Weights of a small GPT-style language model, trained from scratch on English Wikipedia: untied embeddings.
MLP neurons of a small language model. Each row is named by its layer, matrix (gate and up: input weights) and neuron, and shows model dimensions 0-95. Each number is 128 + 32 x the weight over its row's rms, rounded and kept within 0 to 255. Numbers have three digits each. A neuron's up and down rows have the sign that makes its largest values positive.
After each neuron's rows, "fires after" lists the tokens most often just before its 100 highest values on Wikipedia text that the model never trained on; "fires in" lists the words (lower case) most often at its 100 highest values on Wikipedia text that the model never trained on. A number after a token or word is its count.

L6.gate144:115110150125121154133123118141166084114098066126105127139131103124124077116155090105129125123129164146140210150118124078151109148069114175155103132116154129126093131176113092222143096151165174133120118045146145121121125168130074118065178137084169133162159116157138095104126092101099122149
L6.up144:077134181109145104144093136103141144091133161143151094123141134119105128100151122147216132148183165144134136149159081144160183114126187169129109106084114129134081142131122141094068081139150070108083146175202168137114179169128112117192088149076149124079130078152125132138128121140109088097
fires after: " H" 82, "H" 10, "e" 6
fires in: "he" 85, "of" 6

L5.gate157:086145114129138119101118162125127075115124096147095103167159141104156079131062106138162103142174178115141143141139115145110119149149120122143102059111161126105118181120152108137102097053143146128118121155138069147126150140137108098113111103056175117100176087154210127143148127120121187131
L5.up157:120166206139159074154157148104163167085091069171059100093136138139133151140119070130091113152085186094200172131166136131132156136151084104139098134078129132112099049162095089112125133133141056105116132091079147114192136181115073159145120136119173133158142130127148147148083117095115122128
fires after: " H" 52, " b" 30, " B" 4, " A" 4
fires in: "he" 55, "but" 30, "at" 6

L5.gate228:162103154173094134237154154112154072125091139110103075126132126133171127141133104106143103136098118126159122091137102150121117101147176094185116057100104138140125141144085082120137112095156146156117094144115168166142083091134175058096065111121122118145084072162193181107179107145043113154
L5.up228:133164180155144173168147119097147132117113106198123104091143092135105195109079143130080162075128138135073131147086075129132147113106179099111095188143128102140097152123141129093113163107130122110131122173172029102099131115124108092076090088164129084139133167216128139132150174188144093113
fires after: "w" 22, " is" 21, "t" 12, "ot" 10, "at" 7, " Y" 6
fires in: "between" 22, "a" 16, "wrote" 6, "notes" 6

L2.gate364:079167156071148071114091161118143094103120170086089120147158076104164171099155113071127078164112131125171096203122160132079134111124176126096127171125108092137135115173128134118107136106116167137151125191150129120117111118162107088073090124203143155141138147127128143083101138115143142134
L2.up364:176102161100138108117161095205138098108080139110125117167117151118140123110089058140158065140110146091174077126120167096145137149150076131138129171145162114099160110109119155135121133148137103145150135148147072145165112119134123059127126141099167115110179166129118130045133123121140097130
fires after: " H" 78, " h" 16, "H" 6
fires in: "he" 84, "had" 16

L2.gate160:084149155143140127164122114154095185150156134081092137154158178123096131131164150057078114106181125116130078160187132062096124153107125171150129117169075118090169126074137078103136145122102103104123124079146107139106168199139134122116129129091115166131126120125147106107188118109158127116
L2.up160:061141173145162090152132142129161104135151157123124123059094109145108131157065115135183163160078180136088139202080145101187082116099127162129112166096109136092093112138216165090078196134101123129128143143082172136107155156137167106116154100081086153141139160179178108086157085141104115088
fires after: "w" 52, " d" 11, " st" 8, "r" 5
fires in: "railway" 25, "highway" 10, "day" 7, "days" 6, "away" 5

L2.gate129:116125058133160083087172122119160068072107161096119060131131115124155122153065101093155200139098123107154127080150098112161140140222160124090143093137091152142154123139096127142096113064115172096110121114087137111176042096088151120145110081071151123142143127126095132152132115194177198126
L2.up129:133155084171135090154087148132148147079085108089109064107155160093108146116089081129147111110164105108199108116115084155154142139148187122177152105136116131129109117064047152168112135130162094114121122129131195112170023139093124152100092132149128100155188097120122121056120086122127143111
fires after: " to" 23, "e" 11, "ld" 7, "ad" 6, "as" 5
fires in: "be" 42, "been" 21, "being" 13, "before" 12

L4.gate100:142185179116105102163028106141153093116128157110100120105121117037152147146074128146155132172110143142141151074141147180138145106163165191216152138108194115094142132104161107108052197142136079090123113107111124117172153126100094108142148109109162133125143162122091142079138143159095107132
L4.up100:179131116125155156091098109174125168176121159155132122186092152174117158089103137146168078090110210097186142096110165157118170084127134107126115108155152097069124143128108129142159132133142098113143143125078140108106127147081088116113193113174173097095136115111092159081098134157095095135
fires after: "u" 45, "g" 19, "I" 18, "o" 7, "r" 6, "un" 4
fires in: "february" 22, "january" 21, "august" 19, "in" 18, "october" 8, "april" 6

L2.gate6:193132123124080089104121113112101136127122116125096079148091138149089107167164157139115152111202170164165099128120109105123074153088139105122184100155108163111106161126061096119152153148132085112132160069191122141137120097066124146140131135128088117189160105129182145152117198128146115156
L2.up6:166099153118150145089109089145000139130117123088093163098142112113146157078164116088083120040168137110156150124142140185181120123132144091078133165177077126151084127129082133086110170140110059069125100176130103159122131180137102134123125144169100092107172151135140092125147100143166082115
fires after: " g" 26, " G" 25, "p" 25, "re" 12
fires in: "given" 12, "games" 9, "competition" 9, "gold" 8, "get" 7, "great" 7

L2.gate248:082160185119118115107100093104178090114114104182119035155184137099144095120105194102138141202089120149170063122170125114117162130151192163103123057182130207120113134114108115121130136113183112130092160131126101101166111091151145158100103117136185124133100101135132117139120090141158136198
L2.up248:113156149125129124070111117086148114065140098174154110134158162150152101066109153174174146160117140146132095122171145150148204138169161139122141116190172170099130147110117107136125144076208119147101153128111101097184121115078127137127082090108129158124076074110151151126132057104110114196
fires after: " m" 33, " n" 19, " k" 14, " M" 10, " w" 8, " st" 6
fires in: "not" 17, "million" 12, "mother" 10, "will" 8, "killed" 8, "still" 7

L2.gate98:138147169129075067128113177137088110111156142158112091156220116136123143153117145135166082119139159127187109133127189121145091138162134185101134109122151118127120131132092079082117132168089089146040125103098183159192105182071156136152128094115142129203164136134147152072150096147152134183
L2.up98:124186109118070151112130104097165138078121147103159136130173108171174097193069124139133092131087118128126117169103170168159113098142118158136192113092189125087128141181132102110093149172052088112109128117128126171165080160104167133116165100098130164078140122112200102152111101132094058171
fires after: " h" 92, " H" 6
fires in: "has" 57, "had" 33

L6.gate116:168125113161128132178135122062117128102080130183087076063100128143150180141090128106146219080092164097160138159165068130128123103156163149124173086153130162135125191148103157122067124147155129113112149081155150127106134104104118088154104115096161125140127140091136117091125134156111103152
L6.up116:201148162134175155102165150127116158153127151191100120112178097122147101126071147136099156143108132107106094174145120166119127158141113116149091071140148136160100123160138163143103119182145143103173130110195088168140163058096110187082083102092082167116106099052160153166148133145098125074
fires after: "he" 59, "v" 9, " g" 9, "ak" 4, " m" 4
fires in: "when" 31, "where" 28, "given" 7, "make" 4

L8.gate95:140181134125122142089132093136106176084110056139073093132107158145085128159172110143091162137156139151102190109097046156121049148135121131188142137133144067093117144126109100100117090147157112110097102106162086088144154109111168102134105143131136093113113137122191127134118117109144086165
L8.up95:145074171152162121176153099126140199100137140147126114140150104084151136196123120166158084100059138138074128143157161118121151107158128117183189096121052107067140117132184151168069092147166144016093118043115140151131132072180136136128167125070136117113200105120135116104123109116086127130
fires after: " O" 33, "O" 15, "," 12, "ro" 6, "b" 5, " wh" 5
fires in: "on" 42, "one" 13, "only" 6, "once" 5, "above" 5, "whose" 5

L2.gate185:123094142097155194097111153138141106080138130133113116108092063092172160090152117191109149112144107119113129117135132152141122109092091113146097078137153145187104101150130152188146119111138123110162062123128136095090064127169142161181063078123137046159084054142137126151154121135165146091
L2.up185:140113149103133177111127166179120158085095108126125097084164094144101125117096117131147140099160120116130080123127107149156185095131074135134083093159123160153102119151101107136190073132146084143149083157107082090122135099137110155103122141131109077110117082137109115109221079148148139103
fires after: "r" 28, "i" 16, " c" 13, "th" 10, " R" 6, " C" 6
fires in: "through" 25, "could" 9, "although" 9, "without" 6, "coupe" 5

L6.gate16:141123147164102151146127125148088153179141091160108139059096125126085110110112112103105097100121157101188103164127085088124156106153174143110150142116129132068123150205109128075099169185113124114152110116170171112196128114082124184145071132121124166183174117123185124089121125204095195153
L6.up16:139116167095115126151122154134134079077119119214099178106068097154114146155101164112153143130095132172189125153130122098130188145158178109132114090146134126129117157152076074092147144098115200130144108139110124164165075166083121120120114134087135129080100144101086140167125141110124051169
fires after: " on" 25, "ow" 16, "is" 13, "t" 11, "ic" 11, "ag" 8
fires in: "one" 27, "however" 14, "because" 7, "episode" 5, "ottawa" 5

L4.gate104:089148144141170070153123120103143151099158131155147102107146100108063147161221124045127116136156198087084130107122110110132099178170149169145176132140156106078094137047105126142109149123118054111123171069138132153143096149112121135113106110122145147184083099120112122122141131149069102140
L4.up104:074130117160089096158116114143173186091129124129120149111141098107115122133165162077114156121148181143123119163082153102129080048145135084196193152153128069097108121123125134123088136161117122091114158073151149131166098160103082105143106106129097187139123151097105163142138146117157048099
fires after: "e" 41, " The" 14, " h" 12, " w" 6, "w" 4, "av" 4
fires in: "team" 33, "they" 14, "has" 11, "teams" 6, "way" 4, "having" 4

L4.gate114:106125131137172126125033173127073092158127113108111151197096110109105155093140096089164123137077105095106146178140161185113145181176157086142117151156146126079055088107135087160084183161053121147087079083070171095188110171166105106134138184130116131122145138172144098109081163141143184128
L4.up114:132135081184137128128164131104159135086169161132128130099110119148132153042132119138104139053110134158103087148117187109134105145140142122122113123066154129111180086144148065128061158156154101164112126103087176133137103118140144117132123146075155125099139131104145120164069123108130198137
fires after: " I" 46, "ic" 11, "I" 9, "u" 9, "et" 6
fires in: "it" 39, "chicago" 11, "italian" 4, "language" 4

L5.gate367:089081149128159203130098122138136128129094123098105104122138054075150130120097159152109172095157165191121151088113140159121124123103128165090018175106099138163145145139074073126143043129130082162118150103108143174111145142112069131135149157150146102113113083091124108142126147172067136119
L5.up367:048100159096134191102147154082070080086114048116159097169158097151146145134154172123114099136133092090098099080133081084132166115160068212123155063170160076138139095172094090127183150106125110094146104126131134136091133120139118157116151150210137133118119113156140108160127167120120153127
fires after: " S" 32, "r" 23, " with" 11, " R" 6, " the" 6
fires in: "through" 20, "south" 14, "southern" 9, "other" 6, "without" 6

L6.gate207:116157057157151114116124120140111094149143151184087111140125145138160157144168140085171132161076117101086174056134055151180149139122166132153178118113139137116110105114128090144179080083118129142066125059080097162165160146115201141132137156085120149105073097061120193139152131059093168166
L6.up207:123156164116170085101138139172138117086090184066114115087137158092112088143099102111121166113122154121105066143110130115147152151098112076124118145108107077073059128120182121111082165104094171182162103116094144151161196108146130116137072068144137106121144172150147156098165151125097135164
fires after: "i" 26, "d" 25, " " 19, "at" 15, "ie" 5
fires in: "later" 15, "under" 13, "production" 11, "director" 7, "direction" 5, "lieutenant" 5

L2.gate50:080137138151142127137078146078123131082142137154109103164159140107136176121109175125142144124159127130176083133128120086170200183153156130113099111108100152093092131165102148178199163148132174063147131179147122121112125190103102127105093128146171172086146144130123150051206097119077125174
L2.up50:144108085120101156160072180090070167080149175106118117156122154078178137099169150186135142091165127125166085041122139113120112107150133130143163191113155137129149100132106116117187205128088137111186152149161159142101107142113099108116099157184149121155169123120152139093180095129094110167
fires after: " R" 34, " S" 26, " St" 8, "nd" 6, " s" 5, "e" 4
fires in: "september" 26, "republican" 12, "republic" 11, "stephen" 6, "independent" 6

L5.gate56:101138149132128088125120117139198129064133127155129123128160139139140118116104150157146109188095094150112099175105193139148109155201117134159152112094077127117179120151094114129141124145146124138092198133135102131175116102158071198129146136111084103156056100076142200161065148198124156162
L5.up56:122124136127058105124036129111180133181090120186101166073114117160125110112143100111130166107181162122154170125149116148131087109134141128152123086189174131075141073160108093132124169142186159130146150144118156101109161143191168168153073139169183128076143093157047107090132199143113199201
fires after: " O" 24, " m" 15, "ar" 13, " th" 10, "ou" 9, " w" 8
fires in: "october" 23, "million" 12, "this" 10, "will" 8, "character" 7, "world" 7

L5.gate67:135108124177111131110105112159115146090119123136080067129200168079111157170141094069175099169129131160119099098168085160087103105158183114158104115154122126100160118125117100144128148132123098156081133061185130149115137169146131140124096159162129080106099103103153215142164148105088172095
L5.up67:173151103143130106088129149108134209110119136134090125092101128110103127149107070172109162165124137170144104091135145106140143089078144106095144104123122139102132098136116099112157123110149117106170127081100128118095147086188194145110169136165169122153188167145130184162113128164133169124
fires after: " O" 37, " o" 26, "O" 14, "ur" 11, "ou" 8, "igh" 4
fires in: "on" 30, "over" 24, "one" 8, "southern" 5, "only" 4, "returned" 4

L2.gate78:064148191093107107109160074112142129109109144101064126086131092085176132201105144134186102121179128128116070147093118122139132174179128173146133113153113113160102085156153181124072080160212121106166119151131208110144113115148126165110122130161125081133116063105144122110088133159110164095
L2.up78:139107131142186135094197175179069116116146109138105157103098081133145150127121130151172067082137146139051189130130119113105109104153109141157176117185164058116192072154189188122123109138112107086175115129110123122116097132128130158196137192092151142149123130110129169120087114132107127084
fires after: " " 41, " n" 29, " N" 17, " J" 7
fires in: "no" 27, "nominated" 8, "images" 7, "john" 7, "important" 5, "image" 5

L8.gate308:085157095111174107147128114094115137148128116173111081170176096197105166121114120120180092140119096111168128098134110157127144189066148049159112100142098139146118078132081157187085093089137136141095114113125163113100105133163148161114098108153150155137112149143112116110160106125129097157
L8.up308:127060128092078112080174165163170152099119117110139106088141149148126104187112136098122127098093180128137129123093142128103120101100129119142117107047128075135121229210142121169123096155165165142113116115198138083127110137099129118082122082102115136168086069134135146128126095120167097136
fires after: "n" 34, " wh" 31, " n" 8, "h" 5, " se" 4
fires in: "while" 23, "known" 23, "now" 8, "unknown" 6, "white" 5

L5.gate246:076151147120150128104102140132155085151118149128111135125086154094119128082062113148178133086144112145138079132098099120151145139166084151132067152081103087132105149080158117138135133098159121194137132139115122073103122116098120085128147123096131114182106121144147174150211146085130147112
L5.up246:126124185100080126134170117132086078084153136170114128156159135159144123113155207119175111082112111132144094138074124162137149181099135116151116043139113157172097146053072102141125115094121123164144145176146091112113117111059106097125202143127109105131087153125119127114087116167116121095
fires after: "ec" 21, "m" 20, "om" 17, "s" 12, "ac" 11, ")" 6
fires in: "became" 21, "each" 11, "become" 8, "becomes" 6, "is" 6, "islamic" 5

L4.gate374:113133084115137071131112100090112120123145109137108148111175101065136161143137110090126125167141150124133137128139119144128148119103063138136192167146134077112114125177144100134119154127170137059214081107137105093186128137193093183093142117064148133183089125101180131145181168141117093152
L4.up374:168099178136120106133156160104197150162143147144084071106141069087148109103100158097133103110150148180094121137103088089166110151095139135164156140182165064181138100159132107095155121157117144118155189128105131145160164083186128168137082111125138157150112111115101138127120114128109164124
fires after: " " 43, " n" 15, " de" 14, "a" 9, "p" 4
fires in: "not" 15, "death" 13, "images" 7, "important" 5, "claimed" 5, "image" 5

L2.gate14:128168151081173127086169152139085130137122146132155096167141137148140130130103083060031100087083158157145096140157163117116052144116114127159122121067098054131115145167137117140157138152161196113123150088072086149105112106132195131097111173128180124104147146190100159130121157125173144160
L2.up14:090109147177162122145140174158143135106144110152099123187123107091165185184030115136090028198134102126152132149110126144152105128188135112108112132086152100125176122139134120116096124185139138163116101149148126159121139101136169040099119143133129151082186124095161184120051125159097145145
fires after: " H" 52, " ch" 33, "H" 10
fires in: "he" 58, "character" 7, "children" 6, "characters" 5, "child" 4

L6.gate261:144190123137137118122162147101147079137105098122116090061083163152109126168138075129205126107140123096136122166116136137079109146154157167130135088091121100096142138132120043130107118121158146133161154131146092098193164115066153091135129114031168150120142136243199124120082198148146138141
L6.up261:118174087151131117108120124139130118124109148149082166160128155138155134109114099114129156083103106100120126102147117157120102169092182112159115086127202100071142144133151067152066103204175126195128153121143152156136140192187135146116104174132102138144086062201163153092065120126138152134
fires after: " I" 48, " Ch" 13, "iv" 6, "d" 6, "ac" 5, "u" 5
fires in: "it" 44, "china" 11, "contract" 5

L6.gate212:137194123113169114113126080118111080149132114185097067134112106114131136128179155073184106146133073129118138111202106138168160127129098150126095115108104141146127100067187133119123113099146156129127111152123071126163077118123095087147145167099146103091063142148110131172149141137168185124
L6.up212:205114173115103093092071131121123121071151161131133132134119077114173130139117133121114113128074144119112129168147082107117182085097136104134073085108190168103119178111121135138118085116115145100130105129099147145065085220136152120131185113078078149140115126111105173132147127112212074156
fires after: "e" 76, " L" 11, " l" 4
fires in: "league" 21, "next" 14, "february" 14, "mexico" 10

L4.gate55:162115166107145195122162099098115106102116121066116118128089101138098184091138127181090128139177146130154046142124151145102202122125096049142128134108170127210117173147034122106092148093163125117141180158158076104115169091157135198140160105124119089155093177134106118102115158141081090139
L4.up55:118081106093184113136170183127108126162117170089147103124115143077188074109119134158110105081037073124078142081113103120115134152141154093162095135126060110145129102107128169127128112133116059115135087104119099120170143138145147138119128128133126100070129141122093133123158173157146131081
fires after: " A" 43, " E" 14, "um" 7, "or" 6, "-" 4, "A" 4
fires in: "american" 40, "summer" 6, "america" 4

L4.gate57:179114167182149163165088045144141092193098137184112103124123112092165140159070110151151108173177129114169162164111175123153064113126146125143176089116113082118167131102085161140145133145083082119127159134130130181134163118114150060107090125124178136100148126074059116073123116122117183076
L4.up57:123171153060123108116128103124165127120110152185126170155193127154070102114083157105131141146147086092126094101142119139163159078187149153128048102167149142105091126179119104113119148147153162186110180148089145115124124171105119145109143138147122070127113164136165089061185150136059053119
fires after: " O" 40, "or" 22, "O" 15, " o" 13, "a" 4
fires in: "on" 30, "born" 22, "out" 10, "one" 8, "only" 4, "outstanding" 4

L4.gate290:145137198132138135132126097151108101156142094130080125110079150133142085107072119089175136143129127098167173137056099145100122059161144122154138162196168123126194130135155116062085144099168158126148122141099205177203144159098090160185192130121131134204161155121151174114142147119144121131
L4.up290:101111156167129105103113120140116115146095143161161133179185102129056118128116082158151106120212181142130162084089095154154108148139173140085107166099099121121143144098118055134168117111142139131170156178096123131149098094176150148128074163087142058118041134136112111066079108110063203189
fires after: " on" 39, " w" 23, "is" 8, "n" 7, "t" 7, " (" 5
fires in: "one" 45, "we" 8, "disease" 5

L5.gate376:108154130087152135113105187109182117149133111115113110192169046122105166064201095144088076184144115112114080135113142056101089159182171190112100142118138081109127175123117096221141128109117115061134152106087122090143103133101129080124134121107200165125099138128108118102159150130140122197
L5.up376:031097109120111090084106166161119132191151098188097105129114151130083120175154137121182056110159131060119118146127101109177121140139136116109139164141143137096137159121152128142160159086089146099074074078105157070138197095129101063142146137095115171135128119157139133080128121092111100178
fires after: " Un" 37, " (" 24, " b" 20, " \"" 6
fires in: "united" 34, "but" 20, "born" 17, "b" 4

L2.gate150:144193123118124085121127142143179108111097126164158072163155148138099140142111104155090134163129167151187163072141169155114104112120054102125156090158135171071106104116100165088100083130057094140107147116162108178094141112116094107104101107102162111152122092115103128189173123085125097124
L2.up150:110074207120170134105083210128113162126118138038120105136110127148105142136128084095132095197130128071152148139161104140151101103129132105113128139123127090157197087180166138174109163131053104183093137115123129187120093125148177134198151106103118169120152179098106074179136212117104132121
fires after: "e" 19, " l" 17, "ic" 11, "l" 9, " L" 8, " H" 6
fires in: "league" 19, "chicago" 11, "large" 6, "largest" 5, "flag" 5, "late" 5

L2.gate89:140107092110116114151126090075076134119141147100065124148144121096080182150117116093093105150151067142111061137176108133101146159081119133098151091136122158109114152138093167121107132139163037156145090117109116162126115112130076111128130169133111131100153032144128156155123096168174070086
L2.up89:151126107127167108063089164144134168098138120157080107101114105146101076087104164106130066130125116100115068162136140135106131179137202133161137117141178132175077163147128171124123137114197123162130147125129155150128133128151118119116113102162075176102192093096158117114123109119158080093
fires after: " g" 24, "o" 23, " G" 12, " n" 10, " m" 6, " N" 6
fires in: "now" 15, "government" 13, "given" 12, "governor" 7, "gomez" 5, "get" 5

L6.gate69:146126170070103122091134098122126064136130125134106096133114174119010196141143175094129183170185092097101097161169085152132152150114133117141107126100102169139121134189103112147167118150100127104072024132137154159147157101106105088142137081165179091104123135072110128143080138136182113126
L6.up69:133075109111193123123165115162139110074067157116114119121113120112099120151100107175124177074138150102106147182106095129120165141147163142145066141107113098142139072193201060127128121093117144108131147111063111096187115136134125098145098099171159137107143159098143095147136160076122142145
fires after: " t" 29, " f" 23, " F" 9, " S" 8, " P" 7, " T" 7
fires in: "two" 33, "first" 33, "synonyms" 8, "third" 5, "by" 4

L2.gate224:083196135108109170146152100112144136114143100116105100177214080163121095121108138081094160128159091116101079118143100108126161108090118108083040166075097122110086144119089124150074109129089064158159104181125102153157146160141110107084157158110103101156074109094115147133115086162138119088
L2.up224:110126141156143160082169142108145116144118101103140115135121111126113116161106164123107147155108146111072086123077189127100125166109077117130066110095080133180120115154049125130127104119123076144187069153118120148144143155100116178070142106086093056151132075114103104136152105208115102088
fires after: " N" 23, "ic" 13, "oc" 12, " n" 11, "n" 10, "l" 9
fires in: "national" 26, "location" 10, "international" 7, "legislation" 5, "nationality" 4

L2.gate346:113151141109118151133145204136137129133127151118149104115144075109124143090185167100140180146094124108159148144157085123123126093157104080077135129083161156134085166120104073074109154142129085155105146107130129122117116117121152097113158141096091101110136172095079154115126205167126063115
L2.up346:113075140113196133118068135148093121138141159106133117094099093152158105102154118055072092134103156115100153112122123121129189171104165130112094161160117105064100068102120103141127114151095115137091134080158117120093097182145147123124109162165170132145130198123166141157169112132106126090
fires after: " A" 45, "or" 10, " for" 8, "um" 8, "A" 8, "ar" 6
fires in: "american" 46, "former" 11, "summer" 6, "farmer" 6

L4.gate252:134117146171078200152113125131156165056151065076140153152105066125094133141144121108179162127124116117114118153129123107148085134108087109113143197072116122164130133143162150143106097123166200159063149149125152122125176120140031152181206152093157183137128150164109107149168107150162121173
L4.up252:207099126105129140172121156104148161113089121077103125131182069127073185091213150075164116149152119134142118108114149132068134144153124124126149128117143128130108208152090180179141133091134162133140133105163101089141110122112088125175164149110111141172148149173130170120141077162179114138
fires after: " on" 41, " t" 41, " s" 5
fires in: "one" 41, "team" 20, "teams" 6, "single" 4

L4.gate19:138152108159171147127194099105112101151190173115117112165132065092113125102162102160216123094117117171088090148146092103127145139112135163159151101072150198168141132116129114132140153067137099155119086135089162104178184059119111134144125168123198150160150093179084101137100145131128100178
L4.up19:078143128098131117090147095125145081183164074104169158189099057127137105140167136133100099140121159181148108082194140191150134077140145135126150086141159139142083130097139194111170115117161169144114136071189139135138153106095098178196162165072155141115080125131085140084079129124117107057
fires after: "t" 22, "f" 20, "-" 10, " A" 9, " it" 8, "in" 6
fires in: "into" 22, "left" 11, "its" 8, "information" 7, "at" 6

L6.gate30:129125165104234161163161140131147163137102040125119108082160080067183124086188083112130086093146143127108155076153204082108116183182101154079108132041100087112074156102091111099126121116157131155082125143181064115135136220114129136150159131115096169149153140116102154132096138129121135133
L6.up30:154143094114131118112142117139094164109112122114128158187118160129147177115115069106115125104145136192139069154075129129117122169133170102119125102145113171138137088092090134196141138159147106181168165167074135086156163131179144152137113140126129122149153096055094097096141129123158084144
fires after: "er" 65, "i" 10, "le" 6, "id" 6, "ian" 4
fires in: "service" 13, "served" 13, "services" 9, "television" 6, "president" 6, "conservation" 5

L4.gate67:118149152122218145093147076128156161134171110082115101104144072165209170160181112169089162103091178125161081138136129112149138139133123152135146135049156151155113077157169140132158135167127094138123121067136128149139161134102134169158143168116159106148109123158125163100084172133079125132
L4.up67:136109118129186185090143069130137145110119110131134196119153080152176068149123113157068207030125150117179142126135097111162145107118129149070137158099102136143183127119111145096173091105110171121076130107149129168139170128170094156145152197089144150171108154143178119175154166099051134189
fires after: " a" 44, " in" 17, " it" 16, " A" 12
fires in: "after" 43, "its" 16, "information" 5, "influence" 4

L8.gate3:145175108050098132129100127135149116095114110133136121102113072072100132103131151084109141146122159163189081119143049176158185081161126156137119134108107171143101117116062088066128128101124153123094104115134157118167063161140149109205077150172131145147096090151129143140121108118105044195
L8.up3:121105116136139112141118146107088174122144165096050098144117131149117153124110119137142093116117100157061034141170170094141138159136146082127040074112082063172146133148132128153118105086135139125136122071111098110140126108130131126154127208127155129103132123128085103129132120171137120179
fires after: " t" 44, " s" 18, " T" 9, " g" 9, " S" 8
fires in: "two" 46, "global" 8, "small" 7, "school" 4

L5.gate169:117190188121167179155162133119196101141128128181104110094112066099146129093136153109141066134098102141070095164129142099133120156085156157147135150119093098153098131134132131107139134097094135098094140134126059090125147125135076065142113088113114122127117076179201102145135143153104161103
L5.up169:138166216147109146055154151137152132139151175118111088124154104094133107087132125083173113125102170124158147169168117212053118123113118102112123150126127124121120180154103135152171163132196120063115151164172120127174068128162122120091105148095070148086140140183134170150094120087102176123
fires after: "a" 40, "e" 39, " de" 20
fires in: "railway" 16, "death" 16, "featured" 8, "features" 7, "available" 5, "daily" 4

L5.gate40:164151127110148178153168173114145121138075122082120095157161082115130106095157152064195113139106143118166105108130119147128119078165129148181147125116163123130122075176089093138159171110082119097100094067114080158108135107145170114150150141138187170125117122142196106200161075222100132096
L5.up40:141104099108092101111069155094147127153108152149143097164136120152160102122089157125143149116148143109194123101128159083121146100171114110134180035177142145127156170121099138080135179141159137084140159077124118125147098112140121123149143078131108053134114075147171142084175104120093139146
fires after: " be" 35, " to" 24, "g" 15, " t" 8, " a" 5
fires in: "been" 35, "began" 15, "took" 14, "be" 9, "age" 5

L4.gate270:140131138106136106140094157152136078098146129082102106096129108135085086148131125163118146146130107131150094118148065136153125081146071167059115142136199155092155109122018121081138127099173123122071179139127140136142059132193078094142102104160116057115103148133171163116128109121116113156
L4.up270:172126178149129095083141139135099112174123143180136143177138130072104130139102129126174126092083159172125131143112141124133152174106147081072087117139183172070080116129091168129087107130033146117184113152095153143136148126156170122075144124099186169031175161113081106170111109116113120128
fires after: "ur" 29, "ow" 24, "ter" 18, "w" 14, " (" 5, "ig" 4
fires in: "known" 23, "international" 8, "own" 8, "returned" 7, "western" 6

L5.gate27:132231142121142161101120120210082143154111133124120138206156135157095119158109126184145052150137107110113109108115096094150148114132093121103139108148179141094097117148154118120114109092181114086067051124199081154160132123127123126123119124108093120113160129147109070159127067141110117104
L5.up27:154135125098156089157111151126055159070130127130088156144118152065173140146127131176199121121092152140169129136143174132086131152169140143114115076100096153082152151075116176068121062130156136119143128121121128126131137074087129143140143112114112132182102128069134170174093122098127107088
fires after: "e" 83, " E" 7
fires in: "next" 14, "february" 14, "texas" 7, "george" 6, "text" 5, "never" 5

L4.gate236:170146125144158087147118054148104073093126133145091127098104106094087134135068115124157143100136118060181164140099132130130094122164138179123063142123157141148179116130100120075108145133097108123102141080131201115122146125146100111104151146134163112157071141141100142136146101136058223081
L4.up236:132121090124099093167143119118133113060120125144099128157049110087063124152056106154167141110092102094135120115119149103154100138185152102086106142170204119130196079149136133069113111120081119121134189072125126101145119119146140148079147127117118138149047162130123151087097108086071128126
fires after: " O" 38, "ur" 31, "O" 14, "p" 6, "om" 4
fires in: "on" 30, "during" 24, "one" 8, "only" 4

L5.gate235:093101126111101116119112126132133151144125142104100088120104109066153152113125114130106174139093104119124141123105156093112153173090146072083131104108175165127084117225113089091105200132111148152108119091125098133172160096133122134142133154078184156113131104108076095140049187097090150138
L5.up235:109103150156097101181088195121133115138140096135109130096111095069068119148123127190104147086088106149056110102084116125111176130119176102161097127090237162121174104152075143135135113131136114126137140109141146119099131092149140134192129112106096047121081141137131117196140175098051107137
fires after: " I" 45, "i" 18, "ou" 17, "u" 4
fires in: "it" 43, "while" 17, "of" 7, "throughout" 4